From a checkpoint of a small transformer trained on Wikipedia.
Training: a variant of Muon for these matrices, 8515 steps.
MLP neurons of a small language model. Each row is named by its layer, matrix (gate and up: input weights) and neuron, and shows model dimensions 0-223. Each number is 128 + 32 x the weight over its row's rms, rounded and kept within 0 to 255. Numbers have three digits each. A neuron's up and down rows have the sign that makes its largest values positive.
After each neuron's rows, "fires after" lists the tokens most often just before its 100 highest values on Wikipedia text that the model never trained on.

L2.gate712:141125109165151109114138096129147098135108163207139140107175056102152129126123130151103146140160176137206128155096123181185114123172058063087124152082148170118175121168127148107144143118133120104149086077156091098185159154141089172136157178103158113142172059160141102095042119143093111142114174151141132185172108156153166126110126100062099154213127078122156151149164106118100120145121175162112107132145118125123107087141124155106157135114143126179112146123136123135130126125067115208130087119101051116149116106083089126130158085096163049056113107162110138114134111082132119140136154111096196120152147137136193126130172085145158139150057149085129093107113107100083132088144
L2.up712:176100137205132108119135157098122102154105164110142100082178163179152135141143224077104070138140150145147127145085132126102150067145164127120134150179151122143110120166103108154094150106109111050146186086102168097109086130130162173168103114125127078135083119138069150213125129162143075093198109118134110169110105156143176117116104103110112098138116194135074138087091150137127133088177112186141081134092164133088133068115130156173136155129113070128084157077145054119121086171135137126067158094114114115109123159114127124118187138102145183087139127108111079156176066113103132161106116149164115143136140171142186130162109151093067108115125183148140139114190168114129137132075
fires after: "b", "ab", "ib", "ch", "u", "ob"

L2.gate74:129144130127184120126109128119118159118169119092165131123138085060105069100165120112074082147113114172186112165114147146177097170133106165141180102179151112138172123064142173094136142133089097103122107109137123175143167122142148154155144134137202089106166153115153179133083173129088078098158148108168115114144134086062135140143116115128149064166134128169138201167126157127121095160114146034202171106076181075096095127141141154121131133120121115170206105136135117157098131101147062075156148142162144144165150126113136112136162081093115071209104126111100106103141088149175128136148092118135101098192106079072116132094136103113173148103047138121111074118126122146143073165122
L2.up74:107145159128120119208104111128158142112147098092088144105159107149120134099146175180112062171133101162195131165123148120154091148182145137130098095107131145101109140102159118116100169167116111119107101109096145115136177056135152096118102164133181113092087195118107203126109166124109086115136161112188112072174116141063097126135094190151111115159160114170187136192107145120142128124197175066195099097079128110104137153179092109107104155154130085112074129107124112165130136130138095135097180120176136125111092128066180148139105114170167137160066128100113145111178083103114084147137122088167128171143132093097073142081098087184134058093085143129137108122112093192140104165162
fires after: " R", "her", " M", " m", " rem", " F"

L2.gate638:125083099068161137157086120175121127121137085163150133138115107105108073161168114101113142145080158119112146038177142133116169112091059179103080140141185098177147148077126064113152147173090146149117201123144150091133162114085178081186135110144153148093136147174144121148088079126108138079090114199161073139098130059119125138164112141125168153113102160070177085142090134122118109122115150135153170089131114177136094126167130130139070137125098127144142113171115136134093141176097153147082073151112157143089087094133157122165141154146158117148121066077151112111204138109092127150121176144125087151142181204125075121172101166113115154133092077121109174097128129092199130156158
L2.up638:177155166127090162117135126131111133162153164169120135080162157088119103149152172163028066152069158137145127140172134172131100134114191143161122176160096204183188186112148149112096147149139128198130131106099122098123112190087114114103126153072162155146198077096107163139150098169127127098132124125112104144134092064148136182162113126156129157224093070096094155133081110109093082117151117179105111108105148104170111126149127122110126153201143071110153123135145127075138078133170140120104115109100086157123128080150127133110041059141133153104137083140049124131125113118163119147173120072146113096103119127097093136148153123142084131151135141092123105183124103122114099187144
fires after: "e", " us", " f", " sp", "\n"

L4.gate536:156112096145114094198093139188134094111106110139132159098122119096091080114104102116176105150136089132109213071152114189188100134076199107135103125113101182140135171150137107117124133072126178119135115150114137108117086127127152084089107113190096148065052149114075178113190126152177107141112068136124091200189140164164108155085118069131102123115165138150120103207123126133107176114102116127117135108173103204127169150137137126149123113140133167165146110136114114118141123086204140080112122098116155101159163113139135106139142127097151101119138110136100219103093109132116130139110115083109237104144109102114158118131154097125040187145086141137124120115143144187127120091130
L4.up536:155170119138092094092132148186074113115134107121039139129112138163099112071160175079208153127158119172078136142169135180127150157162127113182120125123156140165137151104170050106172154112095206132127107132164149124093138080104100109101081096123164100127115153149086147138158157061173174142143131166175167101112159144126082135109128112092082140043157150121116123134111068126096176127103128111164116071156158161114176125106107115139103119140163117096121178174081109163164106140117095104140150080192137134171131166124128098142127150166093093108134107180092143139106031187138168098132093169129125134148112146083134164119149096099176141096132124095133122084172112089177071107078
fires after: "oc", "ide", "ict", " v", "ol", "ollow"

L2.gate863:151147105118168129140118152063064099135092091144172164061157124105121114133148147093162114090095090152179192121142148112124124107147134131106132149122059062198139094129085130102088153139148116172132176099142113151160188086153105108154141102177133118131107108098138104082143077169122114108218107132118119100190126104096141134148144161098150118166115192166153158125156151143097124153103117120151085106085128109145171147077164156093097131088081140185181109119120113117081154084103135208163120169109135133122142114082081111129140157133163068129133164073154185057175151165153076082114123171107140106187124192074131113119135084068099115175133131130111074123156076153156148100160
L2.up863:078054163096111077163173167091091093147064087137117087174131148083160159090111117146138157110153146130142130107139126120122091180054168097133088121098135127083096132146110083149145147102179085137162127065166180103169198068161165128119126142177117135070093147159093132097120077114102103165163153121104153143076080169146125150147157178131107084138135117150113157123135144073086098135150193109160099157140126118115114142134147176093133145161099122180147102093134122106113126132129042145091119186151127151108167147116133076166138166126167088113080124078103188086076102113164112177133145151127082125092104174209165097142085131127131184144120134107177146141165160105178173152146
fires after: " b", " ass", " M", " m", " cont"

L4.gate0:161145110101148106107133198164129079192075145189165127107087135155153170119130151150119130150170162075119131183211113137135141131073142124109116097196143117116103125098064099123115120148168111135119123112057137060140101164142129154167115103117141147112146088152124136107054138130106127111098066155186145137119096128137166098066173102073123179181096172116110156113170127195137203100113163155106158130168144120141173098137152135144063145053159158159095117071157086105073141131138108109124142129087128139103133098118123126191162106098148035174144147132101157138101116123100163084163124106163117153105198144122133086119144119084124074136122121110143127158059097142081179138149
L4.up0:140173123163128117145171123083118102156139041119097154113058187113143111110097108103133163176122115064123091088121119107167096127084160160096175162163152107164165246166192153115136114156156168150162128070127110094126082137110130150101086153082167095100091171183161052132186060129097149133122104075127144101163080163155133112152113068159109122162082185122111112124167116121133108103172108148118196074083150153160097097170120138123084067108152152127087135137142126131125117129140134122123127148130105139056106139125058136186164115103185130127128152070111160093144113131131121124118123094136112156107174197138139095149166138131152090098138159146078138173157130149152094100141
fires after: "eb", "b", " ch", "c", "ob", "el"

L2.gate541:144079185058139096109103115152126145108153052135123100084055121120122096145167133159132113150113067109210140123125167127073095101124086148121073137068139090161148135105087161056176117171144131102108173102195174159098125109134108153063118182146146148179109167135177101102145101158153105130138158150120116143146155120165117111119135182144178150076095122137104100168095152157170139077140130116120109130088138124111150119122122178049159137119125128148099112120113121135083140146076055160119174101123114139099169082167164149090165149116101141164137100155122113131073138150089065103098063141189150211138147139111106126146207129132159114138173118217142105126124136106097127112162
L2.up541:096133107133153086202108171156153149094196140094099158118121137121125126057106096108127111165092126109155188109153110130149083102113139149128121122136159133129103164165100099159181108112170066111113146089170151098143110096164124154118145092212162165139075143129128102134114097164177184081157177104099106093147152191167092194076115124153162126123062137101121157123059144145120160120075162094127094144108135154172080074123093165118069081133102157193188102079086133097161162077125122096125116098156081123158111096175086163175153135105141085107097155101144145158154098114111145135140126149136142151164079118153134128124177126140122118138054104162207107096152099129109117210110
fires after: "e", "b", "or", " se", "ur", " B"

L5.gate166:113171166096132105126070150149118120135143102143167084155118160066106106172141135113131196118140080150116129031163104087101112122119157166101096092130137135171092141096196107130121132135142067103150143195185168104136109131148118090137157087120144146123145134165108106106076134160193102063112189119179107162123153153139171065163124154111165136123101122170137176129118122133123128113115081157158073143123131031143158126133142141063131121067130155106165131157121065172122166160093109094080106125152078149105174127132183076152155092084098103111087130149093053122089130149153121161139188121124118147194188171089073207147126135090153147112131095168146164142124138140113108115127
L5.up166:169127092107065129185156083098099148129177121085166070072145105111127132159087132140142129099148136118051116115138157158164076130136153171062120158169148119119142189128109142093149108138171136123130104076144125095163158123145145150114110142139125218148139088157147162080148091115117097140074107066104094095224109093076149163156124148037066123104119152143123129133145167168102187121120077204158139102104167104171107121130111134095140116125159058137160132133151095163150105060159137126121152197154122173125126146069129119115130085157175121126153116140109129113133103127120067136154163159124098144130130126069069146065130134141159143203119113166114182172155116176090148109117
fires after: " re", "e", " f", "ac", "ent", " qu"

L4.gate605:125130160138174124193150168132129107146095125121183131107133148093180101105128114156079115104122101117108086118104089100108167142130136127113103122162099086142159196096147133091129140076107078113135163122100093119072114134167183121103059127143147131066136154160056168107070078139071126127090179141151158148097150151120077101122125187069053117123147143108094078098117113051119113147100159147131126089162151059148130155120137152195158133090104155092140086155144107203117134104137127129128112133078128110133120115184122204189177138134126146099114118175143138149182112134154193107161177102171130088115129155088181166129171115144149138084180145168112157121053158134197087112141
L4.up605:090171156145103142134096147149169085121112154162111157057216144116172131167165111088095155179106179148132090188082169108147184131143098158127107138077080054114128135173142099112081105158064115186067133110116064159185080137199150166162148128150159137146161096121079178097119189099157109078120199137112133137111107134131124150074093154134100057134111103157138113129126144133098152088188142121105118132087089136140120074127102100120093136181131172125119105159158159144133151130172159087185105114102097124152159078125111068130086153121153177151124141175106120135092129100155032154140175143098103067130165125138092137160119153100110154111105136105150138124103143097130137171142
fires after: "c", "v", "ap", "C", "per", "form"

L4.gate258:082131135194123083080154161091144172157171111168164078104084096147108168152131121103129092113127134072114156146127135149130088102125088121180109142113149080082160121126137147078166168049077143115086210161097129140114131088162134156107154118141094123134147085158099085133145131214106083138185175174138114119126127094160113133091168166153186142111121119141166202125097076095114157105111108111153136089070135151168166161122149098084145169116099065141122185104113111137118147118155127157136115136182120094117113123165129129113082127112118134194087099108136079173124135213178138130048152073115129139080106178133150099094161127162134130114121202098121108076100196127097157149130
L4.up258:148131146185170091129090157088108145156183092164106103095121183109131201127214094123119073131181153113117099178113121159189127135093165149092123132096103113139131200102128141149086157120139126112136088140124119132114091084147111126162091145157154129117100139116166119159107175150069188053098141105106045098111089104146113110125176101084147107137187090118101170130132173135146151159106153100124096220146159146063097127153155104145135119114116155056097178106119104127199116118089177153143148161119094144182093156110123154125134169068083115125113102114116100106145099111159137127140149143194117073111062108169169126105149134178163185176095129119131124075092148140127132087078
fires after: " b", " B", "ar", "um", "as", "b"

L2.gate31:118112093116071206111092173129123169158161167167072112182121136098147079144093147095123140144077101108132144141080160158144147158069161110151170129136092151159147132122150153108072138125141073072095127222094104169129111148157132155116145101109111109114167110103076121135155133182113140173073105096088129095054156094104115203110139107139059091133150169103119172186107087140080117136177136133091105140133100098131116133151102099102113134130139073161121115112128140109103181121055109142156113159137131139139105145075148158102111113156080140125107184157179176143075167119205170194146122135123129153140085106101167117141089148136113178104163138155102172176131182053120146145067
L2.up31:145137160144115173114103157136157201115144156120083148142136101136136140098123206088117132122111087175114134114142203157136142123145165121089161146095122100120136067147091148139100130199141133147093161113109129129114064145078180140100126112109117131091102071170090117135116161150135160160108109124157178066144133168066094149137148164109140041118111204065121093085108190184184141126112137107145129125173076152148148109166125164159115147086083037080147137142112141074117162137116123177162148150181089153113101122170126112082088146156136112105111219116117113113142163133155109071151155080108067151181150170074120079090137160173115123093112127132081086151151123141129107118083
fires after: "re", " is", " was", " C", " d", " D"

L2.gate310:194139154113027119082196133030133135097137153081092126194157110104151178143118132137173077098156115086084118156177141181066071156156142073115123116132089137135150133134146093121146146083164119129115107154180104103150103127103138140083125140090108155163141097122146135061130167138116129141118163160127109139100141165110183084065102069151139148105134140144095121106096158127073107102105087135155087121141162141100163113103175190063142138121091103170171094173161124184134130067149106118131113068107171127125113096138128151153100145122140140197149166128141142117126098132213104090089118132172165117131094088134108132102098157173118106187092144121153164173142125202166148114090
L2.up310:124074129167170156188162097091114109092126158147101136149127098162122187118176110158130121124155116153102118158118132114137195137082150149126179110109133156137114150063068135134126060150120151046142147084064111129108080129143123144152127074111148128215114094093101122144094111221071174099131139168172089107143090206079161113179108121096166088165154156122111104136076089172157111123116116145112168174107171113110151148153146149147117112113125049184087160089100178166147134195106085137158139145125121154076143177084116133127108097116119105138105137154133117117158149144119081127124116158188093078046156143109108084133134099184086093149173135113106103137195127134123112118135
fires after: "b", "ab", " m", " b", "ib"

L2.gate194:163123153121112115161147159154127145104148130184131132118176153130152090129116089110117078126104101116110136063204113100101124109136158167115149109080157163151098160147108134093078148148155102075162142152137107133130142077159132205078139092163131141108116120148120181129199130127062092111114173131163109113163109151146232127124157107157108141115086118085139157125111153103160185146089150123103133096138059107203156141124129126154070127105111169122227123095116186095105107131125165181117163132176116161118111125138101149131082199097095109142102142177098119143149128086121128168133151115049125131213126069092122106157099095103136097094101146170132096151044096102092150087072
L2.up194:125134090111162101181118058126151096169105124146076145091099120173084179129142179148122178069144097200129146126090178165124117166161118179130133167099112104063152190122176102079092111174126145148103098155132122127099110077119137162085102093132108121090133211127089183154141148066105084116123167102092113101152122162111163121143188134077166123166134091126153119136035084123162148136160137083133070091171123125188185122126147185110104128119111097111134140161150175127113154104104122137139095089181093139145097095178148075137107171149144055153149124107112178128104078054087119125146170140111128174126156128110118135105105152140150173108120182121117154092154131165105059133122
fires after: " re", " v", " Re", "ol", "ou", "v"